config = dict(
    n_layer=17,
    d_model=160,
    n_head=2,
    n_kv_head=1,
    head_dim=64,
    d_mlp=448,
    vocab_size=2048,
    activation='swiglu',
    norm='rmsnorm',
    norm_place='pre',
    norm_eps=1e-05,
    positions='rope',
    rope_base=10000.0,
    rope_fraction=1.0,
    qk_norm=False,
    attn_scale=0.125,
    bias='none',
    tie_embeddings=False,
    parallel_block=False,
    init='normal',
    init_std_qkv=0.0466,
    init_std_o=0.0,
    init_std_up=0.0466,
    init_std_down=0.0,
    optimizer='muon_variant',
    lr=0.0125,
    lr_mult_o=1.5,
    lr_mult_up=1.05,
    lr_mult_down=1.5,
    beta1=0.95,
    lr_head=0.0099,
    grad_clip=1.0,
    warmup_steps=200,
    schedule='cos',
    final_lr_fraction=0.0,
    batch_tokens=32768,
    seq_len=512,
    doc_mask=True,
    train_tokens=233500000,
    steps=7126,
    dataset='wikipedia_en',
)
MLP neurons of a small language model. Each row is named by its layer, matrix (gate and up: input weights; down: output weights) and neuron, and shows model dimensions 0-95. Each number is 500 + 50 x the weight over its row's rms, rounded and kept within 0 to 999. Numbers have three digits each. A neuron's up and down rows have the sign that makes its largest values positive.
After each neuron's rows, "fires before" lists the tokens most often just after its 100 highest values on Wikipedia text that the model never trained on. A number after a token or word is its count.

L4.gate22:535480468470464505532464440494458483525547505519560474483594514417508505422478423627512491476532416409543596560509495441527463470574499502375515402452523439497461584459479537482512567522501557455482512487437509573508515466476465446496472519517442446555532563539409598392522469473446467467
L4.up22:471526581470439551463495518549470551509476438599478411532552524424557465434509477476503483478448481496504502485485406499410528469524509523469461500507506466562435463529493550451504468460488564488557501519424446576477505522445556374475506567500523500426564493372394608524502541513486502508
L4.down22:449495565508494437474501481464523502418487455578490537483522530494494418536455489544490509529411559464487495457545567442481503499455540595453442523537511436537510464463460495487508492584482563503470466433553473478584508495511514515676443571451561539471510438519420483492514492432512486404
fires before: " |" 48, "," 8, "." 7, " " 4, ";" 4

L14.gate101:523519430447449451513452499527434545492457439490500599443441437555563453552618512556495532519480573519531482437458528599595535497561548474398429483391452515450512417544509520489462520486506517506487455519540498497424537487413533488538488498505547402558547487479417594507621473506472526589
L14.up101:535514423383476540438569474534455469533471474453588537505558448497519522531507593508538474451483464595642465566491441571476546513506404562512520495535506557485489554471508447442438560553519490508540441513499547462468427455502524594401477497556499548408440525483453566527572475475570468513
L14.down101:486501516499467457528505471492529452510553469556493554557464400521541491542484448447511405494504443486449485572555411531459332501595518451509556527563484557516513390425453526561510529500526489507479554511495559556454489488492546535437644471490471513496445390594455417510525473457559542447
fires before: "s" 27, "n" 14, " |" 5, "ton" 5, "b" 4, "A" 4

L14.gate280:405547479583570488632572542444548483559540457410431480527419451570487556492520554461488481496466496530521432487519503540548490438553448491434472510372427503499533595508440457591524544475431524476481488537542550498450488512412520536425503476464435493442463520451536594585524522493501615533
L14.up280:419506470431436492496498462552527455501550462520556512461520573499408532488459486529503461582450411477564420533394459479423523510498494564442429520575393515570474464436558468448365512497530481587521434523556501513476519565532503527497531403615595482558412484551465496506527431432566447564
L14.down280:398552498610535509484547502517439391509561507478441539438410560498537449447437524424520545486467460534475390480510435460519489576540506558603535419519471534449550478556538477500472585481499589554497510474511512478515539444450517567501533435521480502514510538500457602543550474498484463444
fires before: " |" 36, "%" 18, "ot" 5, "F" 4, "A" 4

L8.gate437:500520399466580472503525602532563510536502513565439503531524451564575511455418554426503510475551524458619506361503485577488519483429426426463453464515491560522534545615510427481583501534483523494480522575408462503452424586565429466545457473561526469504475594423508534460466466513607372513
L8.up437:514524496479608547599605488506519479459503580508530513476488634485572538438471544516513457377483420352447481527525515534506558543448458511571493439514429509473419497534480480395632454541528547518464483482531496464478527506453544441481472440390588491503485573541579541481491463543464467531
L8.down437:441475477461500474466465530410485522539449502539558495444511496390460512406475522475483549382524467580485493484503465494559583488510475425488578448461474524560530485485438536396585560527591479515486463380480581500525495474456561444533530392522557516483465503605554418467520512490509563504
fires before: "s" 46, "red" 6, " in" 5, "." 5, "," 4, "d" 4

L5.gate407:475469543489436533473456548521383442533457525523453474516486458513457511418495552504544433517496424489515504430532483521521504441527525489497483438550530509520482512500535591448504605564449530500513554304518485487527564511469499511543457466428536451428516502464551571481460605490556487423
L5.up407:522496485527484481496416399514432543545478494489519558472468539524595470447538553456593473480488477416500505579562460523564472465556514533484537493424468525571470420529421498468528520530612483503426605486521465483514493447460560392451609535497418467508588583400516412558532490476460544485
L5.down407:476524535579450523511489555508493511411452472420563498432484524547451519563516400483480433472590556479509491489408485459465410487548479599519547489366483452474539437517485509547471454482531564443427531497475588443648533511530494456548503398486419459471447555433567448477533546531491512489
fires before: "9" 11, "8" 10, "7" 9, "5" 8, "3" 8, "4" 8

L12.gate109:524557476485474500575489495465463469466422561487599443554515471579610454537444570467418439573489462512445560389549453497465436547494457452559491556519484372587526516567543494530532573550516490514448504413434488439531488573500483499468579538475518541437544468495490459522542516508407473583
L12.up109:586516474535484546452485455545602490542483546550518537477531484441511432471436568371528545497549445483499524425531522520495496498542545606582470507535559490396439474531496498525566523493444506454449491437523482440410516492515433452516551540426523530433462412465519441597504519515465482442
L12.down109:468523545552513396513478488435482492525513642496412455500526520488449547531482464527554537578545517507555475449478500475529607464529433502467493448518556565473503548475525422534490552481616492513525504510503575445508468439486535497458407628498478532580538445475531525404579521418512503592
fires before: "\n" 17, " C" 14, "and" 10, "ing" 9, ":" 7, "s" 6

L8.gate439:435422504548489543426467533591562483454452452509526495505526499499487560527483519534496455465550413521463460509533471563530529432477445519602478525478470425424548385559539494470539495590505461466515451464700525566555440512542501476562565491542422559467534560447429479460523517472483440521
L8.up439:495505422507535438502488552475505523560509554467494479529446518405513578488486518544459488520570510569452425524530490462565466496490493531606452530515443485492512506543495538424519491533524544525353565509507517530453634473511509472436536470498369580545504369546419446483528534487472428521
L8.down439:513528597560523560480489427544466446393512527544428518503526516522451491487460583521380468506489558505431505532581560538490402483586585489516488514529484500512463405565572547554539615505444501558500420509521480466501544460457357496497502497605519527468520501517487542490512479484440473463
fires before: "\n" 84, ":" 5

L4.gate333:530508449444432445429459479573532504500443450476539402537532539537459509570447459526409360460563445469568511538448478557535525385478425517487497494488439452500410500497404567456544591496489480571464422490583449441516526543537464542517469422441499511471468572520522569505510528411521500594
L4.up333:448520455448511532420441531544479430524479548542527529504510541567519628482525511506390412487448466519492480510455506574469430439501402509483447536542479501444476571516490501429532537457495529484485434495574504470562531543541458558486499387552533492454508555485517456487505502394468466489
L4.down333:491518441504529548456489460601497490498554576447496457549399440644548443497554507413462485566495523551566426565489485512499575405443481495524511524579480422435501452504442549488575494498511545386549539500563498576413449495529469500474505511560445659515545505457529510492453538486411484410
fires before: "\n" 48, "n" 9, "ell" 4

L13.gate246:475477458589393551553549467436558534486530445558499470446488492535445421400451516521463540558567470380504466458471502486541497536415495462592514545480431502485510519509422414534468527454497590440526507471605477474493412551421495519450523453444634457483487548480410523478579400503476520600
L13.up246:496423520507420502524570482519444544519471521395506505527497454564373550473523563452467520374526425458517473513431413515335521438583461519591394536464560449463523473486551541461501477401450506558516490445478474544505460517529436510536598437499515513501438474414582508427431516541531539472
L13.down246:554397452506563510448494463547553452495483520477531541443507474542565525469465582514495466425477479581448472477502509561384470503469492454585523448538540538556505423429487497456479665480514448519498477528545486468493507570490471520533422381434509436561497596520548462414457494528550549524
fires before: "s" 27, " 19" 13, " in" 5, ")" 5, " of" 4

L14.gate390:561460487522456588480499566467492463513540514596466491540584551474448405537505519524438438467375506512520490510511465473593496489496583450564572563551473449506548596537554422501522601453506563511558479527519481420499444521497365541533460476369468424540524462459438582458465478484597507548
L14.up390:401428391489531460479437396438452514574454464507488460541492522508560419385426513547498489552614462567471497450433455469553465507508494485558466548591548441501505447533506462484504468414459473469584402457460572509576468518427534486537446458412566501447489463565519469499481482515385547468
L14.down390:496499485449503554553432504485551437473521456509486584345413589525503481414468342451528433517593509517528425465479502555470491490505541533447506506590452523531496540422532489554476534546560514463615560527554521463544415469573572369532487492468491497477557432474581603527500377405453509462
fires before: " (" 23, ":" 15, ")" 14, " |" 7, " is" 7, "s" 4

L14.gate379:472549546454545519514458439472502461490552545434518607543535486605525532524498587502435495562506483502486490481498593550538525430463468454555446513435442518496600440468365491467414469471432532474507467541528521531559535561482521446451399501558593527463597589522391510483464457446478517534
L14.up379:494489589462440539500580488555575486521488517426587510441520444532451475560473507513474533513520547463520534410528479475512519446401532448523490428445536602444529436509445481484505422463532592457465449523559466481482643477572515455497426488489540496441510531509500572472454479501596563572
L14.down379:482459448559542536527474496549429562518536587530509490481473409513469528626450570468552450521472576467504572422582444493554440596576502499502464567472512521556553506627440516492511357549571546455484463525471545456491495489538469481564508482513481554528567501427494593480534547551589480512
fires before: "s" 99

L14.gate38:452547513551451479422489453461472417512482523554485508548485449569522482489491584433442492475564411455537519539497486452546539566615475505480404434413492480530450537499517395571506513464450495539565438473472587474574518336599455439495558434523501407449462543472595533502565522479624513501
L14.up38:495382551529469550548466474550546488520461470511558465454478495552489426410503510510473450488533414458454482556477537425511442522512513526467575502460464369561491561474608483566488518491510508529353557423555425496512506464583517359547425450453562522504566477553456454601532468465515541521
L14.down38:513450494489624488493488530525458503538539516504466465507450443529440496394596526436392486586488581547474459477522426466482441527566491443417540375506517468473534490526493524557508405517468515487518636469496557596574492527445489484490457535576505497478456555541503569529471429584428507502
fires before: "2" 11, "3" 10, "4" 9, "0" 8, "7" 7, "6" 6

L8.gate383:420451477446488505457476456541515382533528496478435440501497535537479625545493520542450467441509597490482405487582464492467491451351478532491541486443446448492485503492501390669585504487462502517492494545518515525514522451439493436462544497547526503631579484474534511386531472595425580550
L8.up383:539494486522430506485502473525540454485461511351514503581459588448530530428542512429551523443421425492430446461565432441472542440403421521550540477501445475503498587585452447570501535513391548486513429478475513584535583547518604558421525462536500442520616495418555464534519395535534470503
L8.down383:461587455480516460498508455480473581518460459483476520485475554574498449479537516530492524479470491527558398480514536440517451468551429479530412511489484518553514626571387581554483445458477462468455449441415434582532475459583477475532574562609479477445542489492614431507501491579504557463
fires before: " of" 21, "ic" 18, "ven" 9, "ner" 6, "s" 4, "," 4

L7.gate249:413477495533466397466422563498448534517454494492485461504494630470397478426470468455493491551559474483581499433499551476485523573427495575606448519538576456496538586459461484440543528513470527535437413504504494452449472436560485494585510418392508543501493469492543465509494548415576492561
L7.up249:518467442447490524536452567549523545410553556514476574565492475496418443537444519419483461581406491468502541491522584574517493420442451485468535474509522532545541489451520521487579505398488460519366442437532438481454531564507516514629593480462442482504507396484571536516466528492598481580
L7.down249:485542555447546527440522578626494512391487449522412522400522557559419567528472552520510509471485501505490604560452454550499471429419487486464491524495554448487485554557514577422455566598454567542521544521477501455467589519573549483585464560524498519479515457450473475518487526422538565525
fires before: ":" 37, " |" 22, " " 7, "\n" 5, "s" 5

L10.gate194:437466535511602500539512435443472455486546482513512392418542452479526500589492490488542458514502512581437552482466420575518537538537501499493515426454479485499483523469561464464483464467403561549417518532481537427444442478557585420465415495430482465523525515516507546491438494478460544464
L10.up194:436410490460433607483534478513463550529545406471485545536494552506517507392550459516526518617522473555478580579543491484528463598488390435543530517453422492487455484470503454507394481540386532456518578429516522406435466453518503502508496515580540546583503524499406469550524540432523513483
L10.down194:562541502380446471423509434535561468395500443463490467523534589473518521473559446489537450564499508540490574450549528545506559543386532534471623487453508436486516571470572565512527546499537570466616389569473512554482550503444500491536530375445538527531466436527592480468541519461462482480
fires before: "s" 44, "k" 6, "ent" 5, "ke" 4, "ter" 4

L11.gate227:540543520616449472529481471531497476661467534516531534508440491516490505571588427382437540528543544592488498420479438539624576503514494448456513527467489571464436503474500426531484491549473498510476420496519553478525602582467518495499597564557498491587479444480446523510475565535511572487
L11.up227:425523460562610513428439525442375423512497467559577399452498529435544507513559511529554591528480439533466567379484581496597570423568431446486531553497497464450466507499548467480550427573537494460439502503500482450444481484500527500464486521481501539491457477578479458517530497507412510456
L11.down227:526450419446550473535532536547506534456459576564536458478535454478524459635552500595490509550456396566540600509528432531454472491429518441561510464411545514541552526498494527532494492478512467486522407543448491517461497549442433464529598500492500476542601435489528545485405435528608539466
fires before: "s" 27, "se" 8, "ish" 6, " An" 5, "n" 5, " " 4

L12.gate333:537500602505501505547481424481581513488510506513478524548610460459507457533449513493501520443502513463497497548505490631542499532551452551493501598506431537509488534512420403389511500437555599386501413428524549457545523538520563472473523466468510510488598602523402562486526466505446568534
L12.up333:486493518523460501598473461428524526517530578537488519401542430527467564502430525568532514561530521506510492538533493510395426553522552471526429505440532538441542536473480567409384559456554524421482509592496501447622592491530557512556475478546456485422470520476513566451525531518591512535
L12.down333:454531557488425481517466442472476626548503529429535620511568427545488505478478455480443511497442568543513547486447459559618424508454502569645455539540429505565432522571473467552459464493522451496556597464486506490503524450524511463459456538516467371540492605527576534480434467504445532494
fires before: "s" 55, " the" 15, "ve" 4

L7.gate91:422506517478542549587439475471512548566453391549454497426388543498517459432451494481542519556503464518496624413529554478534453513474448448488353450550508469398492448516397444524554506513509452516557454614503485575574423474565429473485486525487571423518541535512479509513469519532564522506
L7.up91:455397623540470501439540472477459544499523469533447471472504537499572519457564490511504489513378516499487475441568507576575507491493503516531439573467446516434420484540494476502554615572545533527558536566509445587514530600562495548326541429541477474482571536470556558458508538512521520485
L7.down91:448546465508496486589397465504514457489549498532459481562487544444558542571450448440491560458446465419533505590446487506416525469468487461500542376557540492497514514457501487402469455436462349568444647452335539470502541511441502486504571487494469473538470492517450447354538481535498537502
fires before: "s" 22, "-" 10, "e" 10, " |" 5, "us" 5, "her" 4

L14.gate76:440494488508550514571474457533519431448602456510491542516519476497529594463503428523480401500480445527583481599461496518491526470535514566562442497482526511608484505470475553583464544532558512521482442552476565450637515535556507436568486521447529475473449455501565496485459534565561493450
L14.up76:536426484567520505498584544505468516433542491548422528556545618495519483436496441547512470579466466473522507447539584559462486551518473422481515549430440586491418501522503450539421515527503439504429498417461462550511567545509516429542457480408559509474445451556643477520480491516497473465
L14.down76:491540479563539499500452622450525531395531368578492544532409488463449486377497409523460458396541555586535448549488485478435561536459435509590506498480521485586494494474495479533433589497496505488523515500337573504548605486577487497549527477476482480541481485484469519458558467482505462441
fires before: " |" 58, "'" 29, "–" 11

L10.gate93:432522503485439444522536507427461487471571386626443477495468470518495434500449396461400452591676592460428445477494473462523472467473470472554511511396529537442471440518464515580593523562476460495503562508444442409387485510467557449475576547478452558479511515523525521470541527510404504575
L10.up93:612590549561479563423515432438530465477473589492522493496475505519517416616559581494482467413437476537543481452458506458538544474407420538445479531495524554468491522541553574587578479592554420542469541594490435574450441515454546436493571441493481478524556465434507548425531478558431454481
L10.down93:499561476460572582497526545496545544519453514462510450514393527427457408489461513409457570427470511540510537487478430458478490442463511498631481438546424475536467450452416487488413606501526440525527549515496489540510570539456467535545406468568621482552484465521465461483472475508436487417
fires before: " of" 41, "," 9, "==" 7, "s" 5, " to" 4

L11.gate261:522477585549446491504583446508407542517514557525446452487515493477579516490466567579424422574485486419414493419520541413550565446541608493534528488526460590486514532437501493406470544578505553589590522447451487464489473509507618430595505456454580493433531536457558484574490535580446486511
L11.up261:449490505492511541479527502452423501508582487487391470534463527482499454386520524517510593443549478568544441532445427561499448458491600509561508562462511495511476585505582481416467489523551430531555453471467478629529521505487531542524471439494522555530455460505548486494457567560499558520
L11.down261:546571426478566546438451463624531575576524521503423531517391488439438544495524591551474539447498408473441519414474462556421490448505491490443594515462467400470520512490554527492548604614450510512487412567557496536520626531417414545585568519471403475520488501508432476488436515452594507456
fires before: "ough" 18, "as" 13, "ative" 10, "is" 7, "ate" 7, "ar" 5

L14.gate182:455512544508454463569515452501450511437484510550487545468481419515542578366419446508481473508481494410490445437476425472493484528477495406561397506395543440556475547620434429405536550483522515453478423438550451453502506392473387442561477449457614599457517508477518502478494487425496481425
L14.up182:496500509501458524569517497485558485525563533453460564516535437521444458638453517437470474499468463502414532509475530555488566499468547495514571544461467495481638548502487531632463454504422615439535520488469494480582532548581594557472479441509538447600531451485509606434451441530525510471
L14.down182:485567463525511560471428466502533548363500587473476599452528423568555495437530439535518528527467505512490590518480555510436531515478412510435448506502437461506540571473446413440503596478543510462417487460514597474519582499533455424453514509493509469462452443401530466418567522540513487474
fires before: "s" 54, " with" 16, " the" 7

L13.gate376:533432554627539500492474520539548526496577536415506482464430516463559507429509508609517480471504431556567444468545447497616481485448581469545413508513529476506544492537529442481514502406448609373413578462506595432498562438486429477505476417554524482414487511500562466508474572450490482493
L13.up376:598401537543477482544515522597520567557540523474535510504398487488522421456476537582562485466581502543558500443457482543539487543524519372509443515502491553601422462524556471369482441430469560464506497501461477441441460511518432538473479521470462542426409466483492429582530493486494433497
L13.down376:539539561501529497481456541520408555509467456527421491564473549501527524442500457506555474529520500528502418430502544574560472515553597488560501568453544539419481544493507462476511474547470494537470525436480475424477440411439488444453496364524569481378515569454471454537592562453544510505
fires before: "." 45, "\n" 4, "m" 4, "n" 4, "]" 4

L4.gate295:397624536476525447510529581514532570522442441520399459572408481473467481356468461513492546595490533432522492481538518552487487519492508408501519454440504488477550545443569508477491530488554557507452550444485490557591530489482496501502454586562433458493499574382396534480521466516638465562
L4.up295:561553536507481545481484549477586430504531535593422505633474504499555474555473429527482476468582498523521408421576481459429533486557421575450529441485383517568451488525480543420510534459509425472562559527417497551504543514435405449527498498517441494461477453380448572422569519514530375490
L4.down295:482499481548541541548512591444383546447398452523512529544495456441608548372378435492526498600468496606543498507492520481516466511510502447438597461498507475572547491528501486539443486437525457525472571447540536503500502533493549523522513607472508533518476513518494411425490419469538530511
fires before: " |" 54, "," 10, " " 9, "." 9

L7.gate85:405489379537495460479479486539548509418568515577509454380502541433531484552416571434467452563515477531535536344475435557459509575519466459509435491539445574539553505488559518550517487455382536481513497503501524518441519488467430520500505592580530457578517585596446510427497519544517552554
L7.up85:463369486452557423492514492615490482419514512492469395503421511401426505462512474440525543529507501464613601452451559550529411515478451422505454502552474447532453485435496478489416518408543449509519516507427432429481555538482529488441610505515512590521533460567464506503517449481560530544
L7.down85:464522418471615575426587402505491465468552496480398474607453482446590522534595480566537534562484494487532541510462497591483626400452436526449569545487510519506491492501461487488471441587469535560456524487550520551552507452574537537524494498501466450491483578532521408579529448478437452614
fires before: " |" 29, "d" 12, "t" 6, "ult" 6, "." 4

L6.gate15:556478537464494562563437471507550499520528575478440473557501515486513467464506511665508500509437468494543396511446510587554538443517521459544533556487576589429611499513511464563467418485491481438472558472500446491603508477454389454524509530568469468574555503389450482622525502481434481434
L6.up15:505480460491520533520470399524558476538455528400526480556559496418518547491478518592426499509483482407527559486524439468566547595580461529524513491509504592499513470513547549466511524496518541527500624510471585454485561456424477558447545526456422442503558563455491540539501497527564460495
L6.down15:481511554469498614412450495526541458433521448476561483467454545492536461396462521533523524417493499603557537562418590448484562462446504536586566554538490543550450514447514584488504453430599492452483452517541473453464531624424444509500510582436541487621427505523545438512587530491388440502
fires before: "\n" 27, " The" 11, " It" 6, " in" 6, "." 5, " He" 4

L4.gate178:602476497497474485448488515496503393537490563467423538505494532521463476479445479538468461439634565406507489505497469472449554547520451470415390537452507530490499479518487474494509481455514369468572419410488418455524488457490574566551399595544465455454514597400445586519463512441524446480
L4.up178:485552488502479541551428621470568479512460526416487522472491476455483571567504512484500507504618446479484450443478460554417549446501560617395557468511507493581493441487444559553587550524520484446577411402482485537533480410518561572506517482522552493462508541455484592512433528441477563451
L4.down178:443479515534520500528548515440486515539486516460497433505580466536492479482441508497495509487378581586413405552494505543498573516447478349508473531451492533548516519430481542398445488448508523448505546486529547421466478429488494629596428368448449423537496453513508537501521448421545458565
fires before: "s" 34, "." 13, "," 8, " and" 5, " of" 5

L14.gate343:462371527543624479450412454507484450452482507510497433476567472514559494524474529479512555479524376417462404525526475545503518518498556534480543492513498469522489516541510584504473451567446491522454495509457548479530591489478425398476463417533497529529438517503497439414508465469435490521
L14.up343:500548539465461646553451449485457534530508479488584473561499520474510552588515482477490444512446549539587493606415531554574504567486506547458519513598469426535509483563510518514449524543478491419507550450563488502428500452557357395583510469579456496518511412576530475528457506549459501575
L14.down343:487580483475563448577448552537503422467553528606524570562543545470531526434453522514551503558511505533591473544592459484497502528568471477497453458539490509479527610477503472604437517553504493533602446525560503450470509528463492542563457475540456499468583548550555462502600405428489561536
fires before: "k" 28, "ent" 17, "ed" 7, "der" 5

L10.gate154:538473483523492570489533519540597458508502415525563403533418499403479501577455477627447506430537472527466576506552421475507434563519435501534495540566542440531586548582462447436527541447538530492503464522481513429592549510491504535454505513484494484393378566558522453514454460615488487519
L10.up154:444499416552526487432558501488565538502559473318501562510457530465499583562446459484469513504524511478487519468554587567438474498503446504501486438525517526482480433567510524375485493445518499474550455538448448542490499522478627501410504579557507433457457413423494526465574475455521490479
L10.down154:495571470546519504510453443494475465507502531558536524524466535408469515594403521522414546495636478509497446511546548570417494450476437568509452465504531555461484563499562380434451595439557542488502491558466519573615515564544610530544581472548501494507548520536483387558479479513447506513
fires before: "." 43, " |" 12, "M" 4, "ward" 4

L13.gate425:585520463447547524454399531487418481509479477490479500506497527510492562556500469441480420499496508505521440557537516527478567496396567560398450454547456544481512554519471566479560482536477482495504475525500521517433526498482477468462506508661547581508526538463415513552595412516542506475
L13.up425:410577518547503420527547537535554543504603482481514420375565436492495512485485466516542529578490486397448542470530499532582502535565551444527614450553539524544510381537528476573494519459475421451450508449445552459457445546481516561559480533617496467462569574535531515488482490532514403361
L13.down425:433486602603528414440498569443512625459494443511482522481425483513518536543526553492471504505492467532404471588568486575524546441511420536423536456460425370486482639531551550501575569463541512503557486490483494476465555493522479534537345437482431521413481562518493468463400525491577480431
fires before: "d" 25, "t" 25, "ers" 7, "k" 6, "der" 4

L8.gate311:489516472514536468367499496480438474598522466482568475467584502463441540468472476519495545482545478475509525450439527503430470522448560573513452482482416447547480537552425536468503544503505391460537454650426466460462579520537446514553430597558534510459538545499489440557523517463493387514
L8.up311:455502449513436495462499523497491536485484488590545430628465470464496450537480487542526489418525490456526514496505549451529391500447462498557515480489525462535496476573497514544432602528423415489479567535494483485545456447426412510549445502556472516482401622546483503549538474461559529467
L8.down311:521483581536536504475506577455493549581533475505462505488542584491481485424501530500403448434526508518556477556582478385620422480424472503510573581522438495565488463568451525538470449445478459579489502534532480535475508446521573522533479545459484447432495495502453499537492405466619469555
fires before: "d" 29, "te" 13, "t" 10, "ity" 7, "le" 7, "n" 5

L13.gate282:500499528573486460379541502507463505499431474527597554491490496445481411514491478511487505584498582500419488538594563492542503591517386471499480442477497414431515458454474493524492514484435463564480346448492457466519602461551505478575511470483504534515532578536451425537492481494487463496
L13.up282:488436607368522518485556487475512470518517433446510502466516570480580503472495532482456542566500504477533494501534578602449594600390532526534475572451455455480480526588458499500511471449566521430446561577475554584557551531504593496490551509443507428437475513519514398483518476539422382500
L13.down282:544456529556486469427446378491535545525478445514471476525520484497506440563560494404391571575561438535452500425413444550396514522513410493556496521491450439520543490484405573481579507497547387430529537411471448414441494479457643493529451457490483499478409559496429428427458487499531491600
fires before: " |" 23, "S" 17, "." 14, "k" 11, "K" 7, "s" 4

L14.gate249:524528513571448477581447462397504497463532490473465450507555527593492563518515445573451515449526495507480474510496448450459432610441458564492499509426380460542559528518394452510420461494517546367528470469456469455509541538517488451437471512318573503492440529461519495440443469478533444473
L14.up249:461471376546402517585504410441453528501509444546522514486532565516399500583504501522542510486576455488485464478502539545404560472438472527475546442516396427553423478453467477543525565482484437510482505472464459426627440519502451474487536479454620477484544461475554596499484482579525605589
L14.down249:458480505507526463454474547422501524494453487465490610470504497563574435531510457502394514452520495545557523448553521476498482509409356498408513517527486482520437522513541470525531542544555576518558467459479485544532571492559507439494455472451521463442491449460533505540408498515483451491
fires before: " with" 23, "s" 21, "x" 7, "al" 5

L14.gate365:538513495513549563454502562465598473519516425538499499431470423497509517580432485540555481422498571514492453542465494413484517516652499488513492512516555550494519473485495435522552496461554506450509495517468496466563483421419473583504472555439515486481540542524607476522536529387604467465
L14.up365:591392493549580455564489577479494433459534552498451549525453555514565542377524446555429557446484453476537460586465465539596442535480511472496592543486455528536512483508488533527426469529498542474520590556473422566537544475554525477515455525449477487410466610557513516517538443474506495557
L14.down365:502430508566396462615614503480535558538448439493439519500565469504477451582503496464476457499407595560542404504495487479498465514525482535445506506502406556541556425595551390479409516383512481524399599480516450564549589510574508546556456444430480450477559573542521535544462484525546505520
fires before: ";" 33, " |" 30, "re" 5, "ra" 4

L6.gate202:544623551526494443500509558536552562533431472530621520477491457511465470522505516552473470582432500425454509503548497467556568471493454426574530549569500499467521481511516569500396470388380518526512488500483428501412472516569511500532519493441560420499431529433509540469486477547490451498
L6.up202:478529441400525461452419568496515428532471572466556496568508586462446412414430492489493455437439483469451540493442529466435511469526477443558454532505429591486555368498450513507530495454508514598545515584524458510531520494555465523418652438475541647485496464531430531522516507453506549559
L6.down202:403483447531573450548426508499536565487497550490669458501575527451444412546541498454524477576559563475520393517485481525551490606465431498502509473424502465459523536484548462424441500501429523421462443455468430536576552533516427498390545531427464486457475471529556541418518490508506545384
fires before: "n" 18, "." 11, "nd" 10, "te" 7, "m" 4, "ide" 4

L8.gate293:453450509463521498540503534452481502474508517377536528584541516468412561435459565482536462538431454452528443443574457493597491500448483565549546482528501421490529523515475470478583524618540514458458483484375401471593595496479489536444475472539585460481418519530566435492477558458437483584
L8.up293:586453408444494534482539426477507491510480455414538478555517536544450519483384414512540444458513457438486484470484546451523478476571472491450580517468588452451448492505497515450548466482559502523528509565492457452542518527514533483542487489422470502558420477473436505421525464601407476445
L8.down293:465541404443536545471569637437448488443518571482471501409490474551561363559555440500489473474568535539474464657436557503517502436472484562459572525547547546439474481539529523516469502443527450484497550599487497443559486452561571550567485574582625563572474386489543479568459499575433454456
fires before: "ed" 22, "ic" 10, "d" 10, "mission" 7, "e" 6

L4.gate209:466480519476588386539492524497473466484457489501450502509494447576501473530426560521572510428554533448459467480443318405507514535501435505565440510478486530497518568474511453585544567354498456456383461473476470492548499471498526467488556496508478455498490508505505470559489533486506506463
L4.up209:576522472545515419521503594465528533459383446533524505587522521418477438478386550446395466581521442449436447531413437479515518471545509499583434491546480492512488488449542462479502553384519425480568495523566426477400508474570412501475563537421504473472441503469489536505434467560424532604
L4.down209:510534454494550488478496624558448494522536445510425524450528525587574395569428545492523522526483554540654487568474443391527512549515466588419480537449490421522363542435535480553540533456551412469509511475462523467492472554506487553529507576533469517416486431565500522549499445551535484495
fires before: "em" 13, "ic" 10, "us" 10, "d" 7, "ian" 6, "or" 4

L14.gate133:527464525417510587529386494477547458491450549584463410494452551476457435607464471458484502525499469450501513545445554490459423487526471489489459427473592520538557470409517510503532575581455424527446448482424486489458537522434537511532533601570479469553431515507466392504481546516571447507
L14.up133:499472531420500489510451436536415492550524443590521482529491421508517531435489552411472454499445595463562399480519504462481549500510470566545502538602501518576497511441493446429522458499532536482464438541421524494518547522444541496546569534448481564489564596527417472505554378580458478521
L14.down133:580462522476442515527463510542563540545432425549496449575553597498536604458492493438505471599516508523612490519450589414484527487549576589442547439524521535496571516467396469494521564513521437549496470567468532522519593438555442499494512591522455474533516509440459372568516642525566416537
fires before: "." 23, "″" 13, "′" 11, "t" 9, "min" 5, "es" 5

L10.gate41:534491487475510495491429527441422479438520481481530548585555416518529559523359540438446513531565540547462447536566459421507429486546413475400456532571554487542479420552485418476503494544554511597521500423482481466421467428514528441511523494420477515496468504480549426415419590450455409431
L10.up41:451547472498495504533536478505528473506516533468519557565552583528630445511543503487555535470432493517488491439551564526387471498495429525462509552573497403390540487482480534462463504498450583510527553614519563534527497534529459514501621485587471491490552504497525515423547516425485560550
L10.down41:479506459472497523559510496572537472478456530441558439420536496498476471464476522399437441488600552565445536510602422472452499488545472427531462531507509536484552396518528596513447502441451503549471515422549551503414549545474413618480517442540539476487455523526529462559424500501469495559
fires before: "ar" 18, " to" 7, "ment" 7, "ach" 7, "ly" 6, "x" 6

L14.gate267:421505461503418415501452538587524500454518539497559508467445495431571447583450444534448500502427518453580527510542457448438466448453534490437474516554495532397515422440433504461507501470544537606498392406494440436452579568503596485580501427481512492497454505533522529446423589505469468524
L14.up267:503568521578363506497534483467554517515517456533537426512515560463508414536437438500379633504562496470503536453548527555525458395538454490400398517546498452512569489494525571490517464467433413470519480526446569464471534536576412446454493421596518509449400550451550509494486504537569479518
L14.down267:478606538536477510466507497605519461579508564513583561522458487529462473441443542547500536534438499465557497533478500470595414515556506482357521441549511533515553498501445540520446521536516661482502490404481427491529559473592440483521533551484562526482478499485524466445477580497438457476
fires before: "ar" 47, "ary" 16, "ful" 6